config = dict(
    num_hidden_layers=12,
    hidden_size=512,
    num_attention_heads=8,
    num_key_value_heads=1,
    head_dim=64,
    intermediate_size=768,
    vocab_size=32000,
    hidden_act='swiglu',
    norm='layernorm',
    norm_place='pre',
    norm_eps=1e-06,
    positions='rope',
    rope_theta=18000.0,
    rope_fraction=1.0,
    qk_norm=False,
    attn_scale=0.125,
    bias='none',
    tie_word_embeddings=True,
    parallel_block=False,
    init='normal',
    init_std_qkv=0.0188,
    init_std_o=0.00383,
    init_std_up=0.0188,
    init_std_down=0.00313,
    optimizer='adam_variant',
    learning_rate=0.00098,
    beta1=0.95,
    beta2=0.98,
    weight_decay=0.34,
    lr_head=0.00873,
    max_grad_norm=1.0,
    warmup_steps=356,
    schedule='wsd',
    decay_fraction=0.581,
    decay_shape='linear',
    final_lr_fraction=0.0,
    batch_tokens=131072,
    max_seq_len=512,
    doc_mask=True,
    train_tokens=1020000000,
    max_steps=7782,
    dataset='wikipedia_en',
)
MLP neurons of a small language model. Each row is named by its layer, matrix (gate and up: input weights) and neuron, and shows model dimensions 160-255. Each number is 200 + 40 x the weight over its row's rms, rounded and kept within 0 to 999. A neuron's up and down rows have the sign that makes its largest values positive.
After each neuron's rows, "fires in" lists the words (lower case) most often at its 100 highest values on Wikipedia text that the model never trained on; "fires on" lists the tokens most often at its 100 highest values on Wikipedia text that the model never trained on. A number after a token or word is its count.

L7.gate328,284,138,175,269,213,192,168,211,225,253,203,288,225,229,229,226,236,193,243,169,156,126,213,191,248,228,235,159,261,205,251,183,194,225,198,127,184,243,228,203,212,218,223,189,134,160,252,155,249,234,183,185,135,210,104,224,211,211,235,287,207,235,195,204,186,141,188,203,265,200,125,158,259,146,224,190,215,178,109,230,183,146,223,152,192,132,164,202,221,201,275,237,160,229,241,148
L7.up328,213,217,195,210,180,197,213,134,185,278,220,156,232,217,164,150,164,203,246,198,171,204,181,188,211,236,152,231,168,156,247,190,247,236,224,165,204,278,119,150,248,169,254,164,209,215,240,275,214,228,192,177,248,151,226,207,215,199,273,238,186,247,229,169,223,121,239,193,152,242,187,215,245,153,162,193,199,103,232,169,215,179,196,195,219,235,191,204,183,232,253,227,234,163,209,147
fires in: "two" 30, "three" 12, "those" 8, "s" 6, "or" 5
fires on: " two" 30, "s" 14, " three" 12, " those" 8

L7.gate54,249,227,251,183,296,147,143,219,252,137,202,176,158,204,280,213,175,256,168,236,181,228,219,215,163,253,209,239,152,254,215,253,236,194,196,248,278,138,204,138,116,205,154,172,237,200,196,223,220,233,217,180,127,185,262,208,169,257,199,231,165,165,182,155,275,214,253,139,221,190,215,195,167,218,193,121,186,235,231,277,199,178,197,205,233,140,200,212,186,162,227,151,207,205,196,252
L7.up54,266,243,225,159,201,175,142,243,217,180,209,148,200,191,178,215,189,133,162,203,187,183,170,180,148,78,196,216,224,244,173,219,167,221,172,207,123,111,145,237,217,194,190,165,196,184,189,175,183,220,238,261,135,231,236,238,213,267,185,231,153,170,261,126,181,241,206,208,235,230,130,234,163,183,227,112,211,264,103,114,154,243,193,202,194,258,133,234,256,207,231,268,161,223,217,250
fires in: "a" 79
fires on: " A" 50, "A" 22, " a" 15, "a" 13

L9.gate657,191,169,173,223,197,235,288,208,260,189,213,217,160,243,295,206,163,187,175,185,207,277,150,221,175,147,155,233,134,244,198,209,225,210,215,175,161,186,186,241,149,132,240,225,152,227,181,193,200,207,256,222,223,163,217,205,209,222,240,234,177,250,204,141,193,151,258,205,190,187,208,166,241,135,183,201,177,167,245,233,269,191,227,235,152,184,167,209,142,199,162,214,232,158,273,180
L9.up657,152,184,162,260,215,205,268,185,205,163,210,167,155,265,158,237,179,171,159,167,192,193,205,172,121,179,134,149,119,115,229,219,189,226,146,175,245,209,212,185,234,203,308,231,101,217,209,142,220,263,165,172,279,138,152,183,176,232,201,200,229,214,197,194,201,265,190,211,235,213,256,223,141,200,131,205,273,214,271,224,166,127,339,208,193,189,203,120,165,222,229,197,211,241,141,253
fires in: "that" 27, "which" 26, "the" 13, "name" 4
fires on: " that" 27, " which" 26, " the" 13, " name" 4

L8.gate726,227,151,187,206,266,170,163,256,198,200,203,241,152,200,213,202,229,204,200,182,221,168,145,278,206,216,269,212,137,133,267,205,262,158,181,192,147,226,219,182,148,226,231,212,251,157,171,280,201,189,265,181,200,248,210,243,223,218,138,130,256,205,207,222,212,197,164,250,245,238,96,131,201,179,191,148,218,162,222,178,186,188,120,163,150,120,142,182,153,228,212,159,235,203,190,151
L8.up726,173,152,255,246,291,194,149,180,181,218,150,125,160,114,219,187,175,221,198,196,343,206,178,231,180,219,268,127,251,240,211,189,208,100,249,184,150,218,229,178,137,108,229,216,152,148,237,184,253,195,269,243,263,229,225,216,183,194,198,242,131,150,270,193,201,258,137,171,150,219,210,206,254,205,135,135,202,162,202,136,270,198,202,188,172,179,232,163,179,184,198,192,286,204,179,175
fires in: "and" 63, "or" 26
fires on: " and" 63, " or" 29

L8.gate53,260,146,127,192,153,170,244,161,238,247,234,206,217,204,274,121,187,145,201,238,166,132,206,257,157,204,159,148,174,279,307,250,198,175,183,223,184,174,243,219,232,200,190,165,194,162,197,240,157,207,200,219,186,186,173,234,223,191,183,169,170,217,201,193,235,194,330,223,125,263,125,166,137,267,123,139,173,202,199,218,263,231,179,309,132,213,213,260,156,136,238,222,122,251,149,189
L8.up53,267,210,217,214,147,177,302,216,209,246,273,290,287,147,239,179,226,245,180,198,229,139,181,151,262,299,199,205,211,209,279,260,187,222,150,235,138,125,266,175,203,237,178,129,186,207,139,207,228,194,257,285,166,257,206,190,166,143,177,249,223,135,187,162,202,167,233,241,126,219,182,164,235,95,238,228,218,220,100,240,228,227,249,273,225,198,210,226,195,172,209,245,207,132,163,248
fires in: "that" 18, "each" 17, "this" 17, "one" 8, "every" 7, "same" 6
fires on: " this" 16, " each" 15, " that" 12, " one" 7, " That" 6, " same" 6

L7.gate646,209,266,164,184,232,183,221,186,171,179,187,141,154,235,228,162,206,290,145,205,260,217,194,242,188,206,207,159,158,143,136,192,216,189,129,292,263,199,207,270,237,249,189,154,240,218,117,212,222,182,165,259,150,213,192,151,280,196,151,239,203,152,319,237,239,117,216,210,237,210,125,152,196,218,136,204,293,255,125,256,163,201,187,237,180,253,186,259,221,218,187,182,218,185,227,209
L7.up646,204,244,140,153,99,174,231,201,264,209,213,281,197,211,197,185,293,192,160,212,213,193,198,210,184,139,166,212,209,151,208,203,191,199,200,191,233,213,171,249,180,145,210,202,211,235,220,222,167,225,185,272,182,168,174,203,202,280,186,149,211,152,215,159,135,154,189,202,215,147,156,207,104,162,157,128,199,240,214,214,177,163,178,203,210,224,283,157,178,231,179,170,276,187,128,189
fires in: "a" 18, "best" 12, "top" 8, "most" 8, "first" 8, "an" 4
fires on: " a" 14, "a" 9, " most" 8, " first" 8, " best" 7, " top" 7

L8.gate766,217,149,197,228,208,246,255,196,157,224,128,136,185,166,147,190,217,173,246,201,120,288,243,229,206,179,200,196,226,127,118,205,224,224,195,235,150,241,199,166,207,217,201,283,149,282,299,192,213,131,144,220,122,109,234,238,206,192,276,224,214,132,183,214,125,182,256,234,160,246,148,181,157,176,187,153,235,132,130,133,232,175,184,192,183,267,166,190,220,184,241,251,250,298,173,174
L8.up766,210,195,167,242,131,242,147,197,233,266,242,213,258,298,137,154,217,207,241,197,209,237,169,123,174,184,138,177,206,216,213,229,240,162,213,199,172,145,209,208,218,286,243,164,193,188,184,213,203,219,185,168,197,201,241,222,274,192,170,156,241,205,149,173,281,216,250,178,205,224,200,212,228,267,202,168,175,222,240,183,205,221,209,183,234,233,200,168,174,232,130,216,180,234,128,206
fires in: "of" 29, "for" 19, "to" 17, "the" 13, "at" 10
fires on: " of" 29, " for" 19, " to" 17, " the" 13, " at" 10, " U" 4

L6.gate142,277,208,187,129,188,222,158,231,260,167,233,158,287,211,258,192,178,174,189,224,175,239,190,295,174,244,185,249,215,229,212,174,221,284,230,242,229,153,112,216,197,227,196,203,203,159,163,195,171,197,200,232,137,140,301,214,149,240,228,240,222,188,218,219,273,176,165,206,214,201,144,169,229,177,222,160,193,219,127,261,191,166,206,229,245,219,176,218,222,161,180,218,164,218,284,200
L6.up142,253,187,178,154,238,205,261,162,172,212,211,141,209,186,193,199,171,152,193,205,148,136,194,226,158,261,255,164,182,246,217,80,234,180,190,186,222,235,157,193,229,229,162,218,228,161,184,223,309,181,196,213,153,179,164,261,81,242,189,221,273,181,219,81,218,202,204,230,186,270,142,225,193,216,206,155,185,159,147,218,178,180,242,186,209,153,186,183,269,240,219,260,185,261,200,168
fires in: "several" 19, "many" 19, "some" 15, "most" 14, "two" 9, "all" 7
fires on: " several" 16, " many" 15, " some" 12, " most" 9, " all" 6, " two" 6

L8.gate500,232,199,218,210,203,204,202,173,240,164,206,231,176,209,174,237,200,215,217,254,189,183,170,265,116,237,215,193,197,199,190,220,220,190,123,240,197,207,254,150,233,132,200,241,233,253,155,171,230,248,181,92,129,238,253,157,264,259,249,169,163,193,202,162,186,218,132,234,194,203,197,154,199,274,234,223,234,162,196,297,178,263,241,289,161,172,169,192,130,183,253,138,248,241,143,193
L8.up500,183,154,142,184,216,217,292,257,221,165,217,166,142,166,208,148,176,181,204,126,155,238,136,233,196,163,200,242,238,189,165,248,164,234,252,237,192,264,173,219,199,190,146,250,218,166,205,250,272,175,199,203,215,177,154,247,124,206,148,260,229,226,203,201,141,228,147,220,219,185,168,162,233,201,215,195,205,134,139,179,245,228,158,163,165,167,236,202,281,265,308,184,197,230,284,252
fires in: "for" 60, "under" 23, "in" 14
fires on: " for" 59, " under" 22, " in" 15

L9.gate60,262,196,189,241,213,152,177,208,253,150,201,141,168,187,253,164,212,236,229,242,144,300,231,245,235,231,191,243,192,187,174,284,244,186,153,245,222,224,232,248,253,254,169,164,113,190,218,128,228,209,178,227,206,156,232,289,149,212,204,164,224,210,118,230,134,216,216,239,206,235,203,112,295,196,168,148,157,157,227,185,195,195,174,228,224,173,190,192,248,193,237,229,267,308,145,208
L9.up60,212,218,144,190,146,179,213,207,264,137,180,151,223,234,241,226,270,139,163,168,156,262,234,162,173,137,225,173,225,227,186,182,209,232,236,163,239,225,251,242,198,221,159,172,160,202,171,256,197,174,199,153,222,172,231,239,153,184,199,267,219,187,122,227,196,208,135,198,194,187,212,210,224,165,240,182,194,170,162,154,122,239,208,188,206,159,156,273,278,170,154,200,163,282,231,261
fires in: "of" 63, "with" 6
fires on: " of" 63, " with" 6

L6.gate503,240,127,212,195,223,173,234,220,228,151,175,180,206,156,214,179,261,268,156,191,161,234,234,267,236,248,238,178,235,181,229,221,250,191,224,135,199,212,298,208,212,196,176,171,165,126,231,204,195,141,143,229,144,220,225,231,233,198,210,233,127,193,212,204,143,253,239,214,218,282,211,213,165,232,187,253,257,254,217,223,200,225,227,193,283,138,212,157,193,162,220,210,231,192,214,169
L6.up503,214,218,183,186,232,176,226,235,228,201,185,236,198,255,228,207,120,283,281,240,243,267,218,228,220,207,161,220,248,166,169,175,237,140,234,235,224,242,269,162,243,289,222,181,185,229,259,311,249,190,219,211,229,219,191,164,155,115,214,232,226,208,163,243,187,183,177,169,186,303,307,210,189,170,189,145,194,120,234,245,265,209,201,235,185,188,187,165,185,215,201,234,216,164,173,233
fires in: "on" 28, "with" 17, "writing" 7, "building" 5, "kuusemäe" 4
fires on: " on" 29, " with" 17, " writing" 7, " building" 5, "use" 4

L9.gate450,169,184,249,214,262,189,192,108,219,263,153,164,242,189,271,246,174,215,276,199,211,155,265,208,203,249,132,282,121,221,182,254,243,193,193,243,234,154,242,231,181,283,240,202,121,268,233,247,129,206,155,203,232,133,279,147,234,203,123,179,240,203,186,128,240,220,163,200,172,202,173,211,212,200,232,171,192,169,222,218,176,199,235,167,171,192,193,193,154,144,166,183,255,242,154,230
L9.up450,211,227,150,132,219,196,189,141,139,232,216,228,193,218,211,193,239,329,319,177,265,260,242,186,160,207,103,270,120,195,200,162,200,224,182,190,151,185,175,186,224,215,267,150,149,241,291,160,202,248,207,193,296,180,183,189,288,181,170,172,250,192,223,127,185,170,200,192,171,201,244,220,107,200,202,233,298,145,229,229,195,147,190,205,117,205,237,189,210,228,149,220,200,221,161,137
fires in: "the" 37, "at" 25
fires on: " the" 36, " at" 24

L8.gate16,135,122,278,199,233,172,138,152,256,153,225,242,225,254,232,206,229,215,161,235,145,100,141,217,235,199,246,180,248,181,161,131,272,249,210,251,227,262,179,175,178,172,158,168,158,268,138,221,259,167,175,216,142,228,128,211,179,191,268,167,187,147,235,191,184,173,221,219,211,169,170,267,202,223,146,219,254,121,253,153,108,183,185,158,191,210,250,139,242,166,242,154,182,177,214,259
L8.up16,142,238,183,224,190,211,225,208,153,193,194,188,262,174,189,242,147,215,153,124,145,202,165,238,122,190,153,201,197,195,234,192,187,228,156,178,261,247,135,176,118,117,247,138,265,136,225,197,166,180,208,171,241,206,197,183,149,167,181,179,271,237,197,158,254,231,189,200,134,331,123,238,167,253,126,211,228,202,248,197,200,198,213,150,212,173,150,216,197,199,230,193,185,187,182,222
fires in: "or" 31, "those" 7, "result" 7, "not" 4, "event" 4
fires on: " or" 33, " result" 7, " those" 6, " Event" 4

L8.gate30,176,240,147,178,170,250,195,215,234,135,208,225,161,165,263,219,180,276,179,223,193,180,171,194,224,168,226,160,261,258,228,214,185,270,196,165,156,182,173,156,207,187,245,276,167,137,158,281,190,236,216,120,245,139,165,160,211,252,231,243,191,200,282,231,172,204,265,113,197,247,286,189,172,209,151,202,199,192,232,150,284,190,125,129,159,261,163,200,203,169,211,267,224,231,248,208
L8.up30,201,216,174,204,263,224,202,199,269,243,215,158,186,185,207,224,149,185,274,280,189,167,159,182,151,176,163,165,176,236,166,203,135,249,157,196,203,228,148,147,117,184,215,254,150,207,260,103,242,215,221,215,213,245,188,154,236,249,201,233,175,210,210,219,259,163,183,171,264,207,195,178,180,112,239,154,151,200,137,209,188,203,236,175,221,251,187,152,254,224,240,185,214,186,185,197
fires in: "a" 64, "into" 8, "per" 7
fires on: " a" 70, " into" 8, " per" 7

L6.gate266,202,219,237,189,192,188,242,209,259,191,218,203,221,250,266,220,178,145,146,284,185,214,172,216,151,229,97,169,128,195,135,173,171,191,211,119,186,207,210,178,212,142,149,234,280,172,239,182,185,205,212,192,141,287,197,202,188,274,222,181,210,210,224,177,279,195,239,193,176,171,144,170,228,222,149,155,145,228,98,111,206,247,194,158,202,171,165,183,223,107,251,289,197,252,163,222
L6.up266,162,201,211,191,224,149,194,116,240,211,247,201,185,198,195,238,266,185,216,162,181,143,238,137,266,212,172,169,276,191,206,257,163,269,244,210,172,158,292,213,262,87,260,171,172,214,277,193,169,270,154,230,148,207,155,182,137,231,195,142,240,196,279,163,247,151,148,172,258,181,218,220,237,176,224,162,221,183,205,168,260,160,154,191,190,155,265,201,195,221,218,172,232,180,181,159
fires in: "of" 16, "that" 12, "where" 10, "featuring" 6, "features" 5, "for" 5
fires on: " of" 15, " where" 11, " that" 10, " featuring" 6, " features" 5, " for" 5

L8.gate684,213,146,221,226,230,183,204,209,220,184,215,200,164,171,161,218,136,190,218,264,204,154,231,225,245,188,221,163,206,174,227,265,176,197,131,216,241,170,189,161,150,161,122,215,161,186,208,215,191,140,271,184,167,229,164,257,165,229,115,173,168,111,230,198,129,191,227,247,201,212,223,181,145,137,215,230,223,245,236,239,139,202,122,252,224,242,141,195,189,202,236,222,88,246,271,263
L8.up684,203,255,197,194,220,148,211,234,140,151,213,166,243,187,186,152,141,260,163,153,205,237,260,262,217,164,231,213,187,181,241,307,216,215,145,204,145,233,261,268,275,196,160,172,175,227,188,245,197,224,186,307,163,216,257,215,231,163,178,229,135,261,221,281,160,274,180,231,258,197,170,158,251,179,199,213,177,278,187,183,234,206,124,133,164,129,184,177,197,206,190,177,248,222,160,190
fires in: "first" 21, "early" 14, "a" 14, "well" 7
fires on: " first" 20, " a" 15, " early" 14, " well" 7

L5.gate167,206,248,135,240,199,99,277,200,260,162,202,226,173,233,157,132,210,249,197,209,222,216,175,209,192,118,165,218,192,173,161,195,179,153,158,231,160,262,194,204,125,217,247,191,194,252,158,188,221,201,197,184,191,206,263,118,194,241,222,153,144,161,203,170,132,135,222,168,193,163,167,198,226,215,202,190,163,176,176,205,89,225,236,206,197,329,233,248,227,262,167,228,204,224,153,220
L5.up167,140,186,148,203,198,221,203,177,175,207,194,208,258,132,195,108,228,143,229,165,147,240,204,90,194,153,245,193,235,234,160,228,189,254,253,163,160,231,206,242,181,281,117,183,265,218,187,165,188,193,207,266,207,167,206,279,109,231,198,188,203,286,252,215,241,232,231,218,230,157,188,175,200,237,202,123,292,271,127,158,205,149,189,160,179,194,179,193,260,170,202,217,219,197,197,197
fires in: "can" 22, "were" 17, "may" 11, "could" 10, "would" 10, "was" 10
fires on: " can" 22, " were" 17, " may" 11, " could" 10, " would" 10, " was" 10

L7.gate175,198,291,138,144,176,137,201,250,230,189,189,207,163,218,163,225,261,273,116,199,149,210,217,161,193,277,206,215,263,233,141,156,208,222,170,139,254,150,278,199,142,195,268,199,214,233,151,245,169,178,128,179,218,210,231,249,200,166,248,158,233,120,40,256,229,206,181,217,223,249,190,220,239,219,129,85,246,228,200,186,202,162,136,176,195,179,152,225,179,178,139,200,281,258,154,191
L7.up175,215,206,185,162,141,114,189,213,158,215,277,197,273,283,197,239,181,212,149,200,187,227,233,207,162,229,248,259,253,156,144,227,217,191,190,158,186,182,242,194,229,176,278,184,190,122,152,154,225,169,222,182,241,205,204,191,151,190,179,214,198,160,199,221,207,212,182,245,218,235,230,135,279,209,142,173,194,204,182,248,156,151,146,186,145,140,201,253,211,185,224,196,193,255,185,225
fires in: "history" 14, "order" 10, "war" 10, "tenure" 7, "part" 7, "place" 6
fires on: " history" 14, " order" 10, " War" 10, " tenure" 7, " part" 7, " place" 6

L8.gate755,255,210,236,162,177,169,126,235,180,183,89,189,177,226,203,182,166,250,143,197,166,288,231,191,201,232,216,168,150,265,241,160,231,298,215,205,282,194,195,202,228,217,256,179,196,246,203,179,184,183,188,198,206,229,212,168,184,216,126,204,215,237,177,220,224,185,256,220,149,156,214,199,175,229,171,223,183,216,176,152,186,210,197,198,216,194,181,161,286,182,187,189,212,182,199,238
L8.up755,212,236,181,175,176,208,144,225,184,258,150,153,193,138,198,206,248,216,192,188,195,207,209,148,221,189,182,261,182,285,192,142,209,243,236,199,242,206,259,236,238,277,241,193,235,179,267,201,209,194,198,212,201,239,227,196,134,189,145,216,157,217,173,210,131,214,203,258,241,161,295,181,177,236,188,225,186,230,94,198,232,155,163,269,157,154,222,157,257,207,232,217,160,204,246,208
fires in: "as" 29, "of" 10, "deputy" 7, "director" 5, "appointed" 5, "chief" 5
fires on: " as" 29, " of" 10, " Deputy" 6, " appointed" 5, " Chief" 5

L8.gate669,162,183,205,302,250,160,191,220,226,250,170,184,198,197,152,193,241,191,203,234,165,211,261,191,255,292,199,202,222,174,189,83,206,188,187,248,236,192,236,122,190,250,229,229,146,186,204,231,276,192,220,235,244,232,291,234,207,167,131,178,235,187,161,209,239,142,193,245,172,127,142,214,183,204,170,152,192,200,258,200,172,193,223,182,249,213,205,259,214,210,255,161,235,219,156,256
L8.up669,230,222,182,182,177,175,301,263,209,129,240,242,199,237,141,115,172,210,182,205,254,244,211,306,226,210,246,159,241,151,134,147,215,149,271,213,236,222,149,258,159,163,228,246,184,190,201,166,215,148,133,240,197,219,194,179,169,162,197,169,237,246,234,224,146,166,192,223,163,214,231,193,265,163,90,217,189,125,227,212,225,228,189,174,162,122,170,186,210,161,139,262,238,204,270,195
fires in: "on" 16, "was" 10, "0" 9, "1" 9, "13" 7, "total" 6
fires on: " on" 14, " 1" 11, " was" 10, " 0" 9, " +13" 7, " Total" 6

L9.gate414,281,237,224,185,161,144,146,155,257,181,200,216,54,234,182,135,204,280,279,229,227,203,222,329,181,233,173,263,227,262,208,155,321,194,127,162,220,239,182,226,161,165,188,315,229,248,242,186,165,217,168,163,193,195,145,151,150,215,208,213,240,183,238,156,225,219,193,197,165,201,245,117,223,209,205,177,233,298,126,203,189,141,260,251,197,249,168,137,202,141,166,226,172,255,244,134
L9.up414,184,172,217,171,199,248,128,180,182,224,168,184,183,189,240,207,230,199,147,210,163,189,234,135,182,180,176,62,256,114,195,222,241,167,227,244,188,268,144,207,214,203,240,199,170,231,220,112,256,136,172,184,227,149,234,228,137,149,228,204,197,205,206,245,147,153,149,232,132,271,175,199,222,224,192,189,214,186,238,179,169,248,168,158,175,239,174,199,191,205,227,257,191,240,169,179
fires in: "from" 64, "of" 9, "based" 6, "to" 4
fires on: " from" 64, " of" 9, " based" 6, " to" 4

L9.gate623,266,171,188,208,213,232,263,155,272,199,247,181,219,244,187,201,232,295,164,222,221,213,185,249,242,190,150,276,137,237,217,207,220,213,235,163,153,219,279,156,206,196,225,171,118,183,285,218,206,210,241,199,250,128,208,214,166,215,213,238,200,257,176,170,283,233,268,216,170,269,166,171,160,236,192,244,267,167,233,171,183,193,189,273,163,155,205,144,209,163,127,187,209,271,211,207
L9.up623,245,159,232,233,177,185,238,148,268,136,258,181,244,211,163,171,209,271,189,155,203,248,129,242,221,248,200,238,202,122,197,200,215,167,181,153,163,210,209,270,159,152,207,253,111,259,240,146,219,147,191,201,251,174,223,188,183,205,184,232,186,205,214,128,253,218,204,213,217,155,229,186,121,215,197,179,231,169,218,193,176,200,150,188,195,232,213,158,184,269,165,231,237,206,204,145
fires in: "which" 44, "that" 36, "what" 6
fires on: " which" 44, " that" 36, " what" 5

L5.gate387,213,225,170,203,196,289,216,197,228,130,153,229,185,231,126,211,174,191,217,223,183,167,195,235,126,195,171,202,162,164,227,153,173,184,212,197,179,265,197,292,174,202,209,208,222,238,244,244,133,183,199,289,182,170,278,189,201,225,271,199,233,154,167,176,242,187,228,248,175,245,149,176,214,163,228,219,181,296,194,168,173,228,187,258,216,168,241,191,170,214,183,211,154,281,230,168
L5.up387,211,304,241,223,168,279,209,196,208,193,216,160,214,163,194,190,194,229,188,156,184,168,174,206,168,249,239,191,214,226,193,199,221,206,167,199,173,188,195,260,209,224,224,182,257,188,260,241,255,185,188,225,184,147,197,217,191,224,208,230,173,176,219,126,154,219,178,220,211,211,176,263,211,161,198,165,212,249,150,222,164,237,212,242,167,230,186,147,258,218,203,244,197,209,251,181
fires in: "an" 98
fires on: " an" 86, " An" 8

L6.gate393,212,178,221,183,260,208,168,186,209,156,212,192,176,243,199,237,234,173,157,185,222,213,205,215,164,202,213,280,132,196,230,195,166,235,171,160,254,190,175,101,207,215,229,230,195,161,164,248,155,330,256,267,201,197,205,218,194,182,210,228,227,205,206,171,295,205,204,218,200,197,201,200,176,227,195,178,206,153,165,196,164,213,136,251,195,163,168,137,203,160,186,199,113,247,260,246
L6.up393,197,201,266,205,217,214,162,191,125,179,225,209,210,212,209,254,163,144,181,175,178,166,197,239,211,192,182,220,177,245,178,151,157,224,144,216,232,188,220,137,238,284,257,233,226,183,196,167,226,258,262,278,191,171,163,233,133,186,201,217,218,207,248,127,290,228,120,230,206,238,164,223,172,204,184,188,194,233,189,240,138,199,228,215,187,161,160,200,240,196,207,247,168,218,183,213
fires in: "the" 30, "but" 16, "they" 10, "most" 9
fires on: " the" 29, " but" 16, " they" 10, " most" 7, " some" 5

L7.gate579,244,119,206,204,208,126,160,175,193,189,192,165,175,176,243,210,160,255,223,331,234,250,182,234,213,192,247,177,252,110,150,203,177,195,159,216,178,217,190,255,168,243,208,204,185,265,256,211,170,118,192,164,261,116,176,224,248,224,157,196,199,208,108,262,207,208,138,220,224,187,237,151,221,174,131,205,169,236,241,150,176,158,163,246,235,145,195,206,175,153,236,188,199,191,275,153
L7.up579,221,190,227,222,170,142,159,220,140,212,201,98,231,215,171,177,118,282,192,224,141,239,201,174,172,177,186,168,236,166,210,221,170,196,205,239,169,191,241,264,180,206,247,171,179,201,205,181,215,160,205,155,234,130,209,206,237,276,139,200,135,175,216,208,166,193,196,251,188,166,236,153,227,176,197,200,208,221,171,189,232,166,201,178,204,160,157,156,238,160,246,177,285,240,237,191
fires in: "of" 50, "at" 5, "secretary" 4, "president" 4
fires on: " of" 50, " at" 5

L9.gate656,201,168,263,300,204,194,238,216,195,178,205,239,133,179,254,186,227,275,185,255,180,166,240,262,233,267,251,151,163,234,160,178,246,132,244,239,210,209,226,255,204,291,246,264,241,257,225,189,226,213,181,188,193,134,166,313,241,164,148,231,223,152,219,235,221,229,233,165,168,219,190,146,107,133,201,249,267,161,163,239,260,168,265,171,273,210,142,134,144,172,179,178,188,205,195,177
L9.up656,221,151,216,220,249,215,161,168,181,166,211,222,168,217,186,205,167,239,172,215,212,219,268,276,223,231,221,224,174,118,267,211,198,222,174,207,280,193,168,160,213,115,199,220,244,139,253,142,213,260,160,214,151,156,199,171,197,161,154,211,157,208,246,190,204,138,250,175,129,226,206,191,212,234,194,155,274,157,257,224,215,211,229,287,191,178,151,227,210,210,181,175,240,245,220,147
fires in: "of" 42, "on" 18, "for" 5
fires on: " of" 42, " on" 17, " for" 5

L8.gate107,281,214,187,280,187,239,116,139,211,214,192,188,256,183,242,192,172,225,207,199,185,252,212,151,224,149,140,214,184,154,153,196,166,193,174,123,201,304,232,220,211,325,130,167,177,188,264,149,166,165,153,245,158,91,262,249,200,174,189,171,203,163,106,224,182,164,226,207,209,147,225,131,198,215,193,184,143,179,276,222,138,213,198,224,205,154,124,161,186,190,127,145,257,222,178,202
L8.up107,249,182,203,205,190,155,179,174,170,262,171,162,242,122,284,215,194,245,268,222,204,204,207,252,205,177,175,218,210,113,161,226,207,187,138,112,114,289,246,215,251,231,203,220,189,217,160,139,255,146,215,197,151,200,151,238,217,218,191,208,165,168,174,169,199,200,248,224,232,194,216,173,232,160,172,157,202,203,167,183,208,157,169,203,188,194,177,197,215,159,122,178,265,243,256,203
fires in: "in" 21, "of" 14, "studied" 5, "chemical" 5, "study" 5, "on" 4
fires on: " in" 21, " of" 14, " studied" 5, " chemical" 5, " study" 5, " on" 4

L6.gate554,238,284,158,170,157,278,209,181,220,142,151,228,277,150,252,157,191,171,219,205,176,153,197,235,230,253,163,239,199,207,242,268,258,173,191,235,194,219,212,281,211,181,119,282,207,225,194,174,188,238,172,206,192,203,198,157,221,289,124,159,210,208,193,173,214,195,174,153,167,165,114,139,244,188,206,157,111,217,197,146,201,182,228,186,213,218,183,138,227,189,173,205,201,214,201,252
L6.up554,256,197,199,157,218,229,257,224,234,141,211,236,298,119,270,188,174,244,202,215,152,176,255,208,228,253,239,233,230,158,211,186,227,160,209,222,155,251,183,264,228,244,203,240,193,144,262,202,260,197,159,212,228,165,156,202,129,222,153,252,181,183,213,146,184,175,119,167,236,234,169,158,192,141,165,132,223,220,174,171,223,192,198,155,230,225,215,164,259,232,193,250,221,227,206,166
fires in: "on" 20, "up" 14, "about" 11, "in" 8, "to" 7
fires on: " on" 20, " up" 14, " about" 11, " in" 8, " to" 7, " over" 5

L7.gate749,221,143,181,179,250,165,150,283,215,205,194,253,215,205,244,175,159,235,244,226,228,168,202,242,257,201,226,226,190,212,182,141,251,188,151,203,251,189,205,204,166,287,231,277,184,199,202,201,195,219,239,220,187,256,219,238,173,248,286,248,186,127,207,216,200,207,128,178,234,191,124,160,176,167,178,221,181,149,209,186,198,163,208,246,207,255,192,219,186,172,160,234,158,229,113,187
L7.up749,228,220,188,218,247,242,217,174,141,220,187,202,269,178,244,192,248,271,242,122,212,183,213,120,221,209,160,213,164,198,142,158,267,239,200,176,270,248,158,137,191,197,179,207,206,170,180,205,233,218,212,184,216,188,208,247,199,182,263,246,199,221,231,191,279,177,123,147,221,189,148,193,228,200,158,203,178,118,182,250,182,225,136,205,168,255,262,185,232,212,131,259,186,174,124,161
fires in: "most" 29, "and" 21, "more" 10, "highly" 5
fires on: " most" 28, " and" 21, " more" 10, "ly" 9, " highly" 5